Weights of a small GPT-style language model, trained from scratch on English Wikipedia.
Architecture: no biases in attention or MLP, untied embeddings.
MLP neurons of a small language model. Each row is named by its layer, matrix (down: output weights) and neuron, and shows model dimensions 192-319. Each number is 128 + 32 x the weight over its row's rms, rounded and kept within 0 to 255. Numbers have three digits each. A neuron's up and down rows have the sign that makes its largest values positive.
A block is one neuron, or neurons of one layer that tend to fire together. Before each block is what it responds to, as a language model described it from the Wikipedia text at the highest values.

Responds to: Word-final pieces that complete split words, especially adverb -ly (rarely, bravely, loosely), plus negation or contrast words like not, only, but.
L2.down88:157217156168124069145174121107079149087071133142126068177113139160163087090128117126154105134117102130042102117184161115111132111116136152120086175115101120122166094132165114118145094158160113092120094132116156158151109083137108159057103126127106167166109088102118047195170148067140094135098108065067143128105147096190143135090161105142173089124105125154170143174103092162139117051129
L2.down210:160107180029162167141118146149115062145118108146151140120143176119138100112208134110201114162152136129055141129104097195154135109133151155112090133113158146102103139140149080105062106104134093078167088125174044152102133118147110168161131166136202144133091159115119132110057120165136084092077180122083121150088154140126125129124088118073117064100073149101111121102127081090140083096134
L2.down614:150135192090167097120055074159109094091164129130140143141121130116141178189132170161099131113124093133120173169135169144126056148107198135107146109113181106070138106118169144102149159146150092113179185104113135126104078105154160131118130090144095108127106140139126059156126120177175133095141138118139111136103101100085138140116082095144138130121092148155143128139162184146156153162084
L2.down639:157094152095100191182127136150138169114171154127183120171140158201110116135157194109194166215088136094121175102065127105145132147147184171108142134116122157129159122167108177197113174169159133124148124190102106125141135138146130064168100109121135086092095155124191103138123116156148080117064099121131098090106117166115152126070157090204139078177100120153139139091167112124087126179096

Responds to: Fires on two groups: past participles after was/were/be (called, held, listed, found), and column or field labels in tables and infobox lists (Length, Date, Synonyms, Place).
L4.down4:140172139101092116112088128115130133114124077139088128144126160184186118082132054124105122085175139170179100142110170123109136124109129123056070044161135070166171067185126165117122152116127145144101101075148078104160116180094166069142145128134114153050112125125129110119100124114098099152108130056088119152174163146125133129116162101079154123152083164131082186145124092082165099119103
L4.down389:132122255198175067141125141100157116071086167078098118145101146057157170084129084099119136142051139113078187153050170142122188166086155120139107107149174103131198131109142133141136104141111118097105109183167224109114127129139177111142141162120110136096153082177157091136159104135078120140065073101121128091160147081162121121091117165137105111163138131189109153131155096107107141076130
L4.down568:055093141133136113143128129156119164076112121111111120130081156140072152085112106064103115131102121123203095126101109120155118145143114140119084141148133104175145049189121130092107122193078091105104148135103148131146112148092153165126146145145115161138085160091137187091085109154108073101131148125144094119115123137152145132140158157129153175133145136183132077151138081131115122107071
L4.down608:175124129065112116110053117118046111169083131153093181120136127163107140099073132071126104106166149142126145121122115167114124121097124089116170117083168114056147147081114092128140104171126107106106141156067123166127090095117150165132125155130101107103119095115088154129106138085071137100151103094069148146098119127101118128136134164120093099145147144148098156100125111088201080128074

Responds to: The final period plus blank line closing a Wikipedia paragraph, usually before a new section heading or a sentence opener like The, In.
L5.down413:132160187170182133159158134146155147098080114106135043115104176018099184114164151083079131151131143098139135121120197122121140188112145128143164203095149120148172170107135100104164139103149143024105141094143131097184142148118147064124125183121105091139101138149100155107098127178091189090084092108126133129094121085151125124119159118084188143161117131131121128143140111110129110140106

Responds to: Negators, adverbs and subject pronouns placed just before a coming verb, like did not, had traditionally, announced that they, He then; plus mid-word pieces and brackets.
L5.down328:112087157083117175127154168061194080104198174095149120124126168156143154151177083095160207171165154112137089116123109150177138176096170160109129100100102174134148138207105151113169118111115171113143129119082137148164140141109127096145154136163090105108103158159151200096112177143093085154139087103043135149161152087171120148157124076121113147114185154147113176163148109155109086071141

Responds to: Sentence-final periods, closing parentheses or quotes that end a paragraph, usually followed by a blank line, a section heading (==), or a new paragraph.
L2.down95:117090146161193134156174162110090110163126101071240128133071118102163145105152119148148127177125139130124145093112175100106102172129121092128149112159103134161146159164138082138120145127132190112092158089063130081125095196123091155131132166110144163117142112179045174162106144141109201132111104152091078106088138088054100159121123125137114113163145169156098179083141136156137120116129
L2.down254:156107184134122119111136134152123105093109075147151139133114123118095134173101136091134104096140167091118154135100097149196086145172091135128119117120123138126131153086109107155160104117154098086107144092101160130132174123091127111123177106142086107099101119153155161130145099064129138198106096139126140114126112126129105106144126153102175083148118148105079072181103090133107134148133
L2.down270:097130095116094133149153128136161144119113160146173135092136152090139128160146052082136158159143139106158099156184097145134157110128140091149180081164095113178111111136115107177091190118147168085048130137168160123137088109157098123087142121094080183156130164108101107120086100147130158128134123169144099144127145104120122188121098141091163157139118109144076176141086126123172098140112
L2.down524:120106159133139118130127192123135112122125169115123150153112168113159139139168097125127074136096170066138082127142080154128120125103099109150171107134140049117125106056119101165101127086124137131122138119101185127165156116134161069148147144115121155078133172122141084126035124194132151111130068122118151099089178100097148106079159197072122162118098090162145138161125136144152118153159

Responds to: Adverbs and negations placed between a subject or auxiliary and the main verb, such as also, not, never, n't, still, or -ly endings like rarely.
L4.down314:146061123127106111070145086090149118092175129131147126143147193158133167105123158159167104151131109161153133128124129109150105135137128143107165098126155149091122134026097175099123132132112055136165082095112205104104060134125109105128139126106085161087202107107123171104119129125162114132075075098141174090096146141124158134167081106114120090074129160143124103115151139115080159083114
L4.down581:127115156128103149154084137131130104128116168150191115157186138201109171150163117055129132148146176099118188087126097090101098115136150156118181067104127096121091222138173160073151162103142098169137151152203112150135100069096151159132113045099155109085121122190118135163163104143115089097150129121107151193119148126111168157137140109102126148106150146157175160139138138132120110036106
L4.down601:135109104139091171128109119098105104162226115101161098135127118120079067148167079151121207161054149188106099063152114133129144127108104123085117102134159128119122115161196133124068147072086087123102148154167213093110136117121120170141123129156164198175112132127133101148203099127126166155147085074165094131173153171096077131116098162119145133121135186188114140082193175178130144187128
L4.down830:120093114117134181158125128097129088110055114101105150076089128142091126153080108161105165154096163087103167109215094147134122097120171190159136085122063162129148152134141109140097181096133117128115077189159162115156147136088140117153044155101081154107158173161162080120168138114114202138126101103102106171101138110109083145178114164114099143140079079114155188143115168122151119092138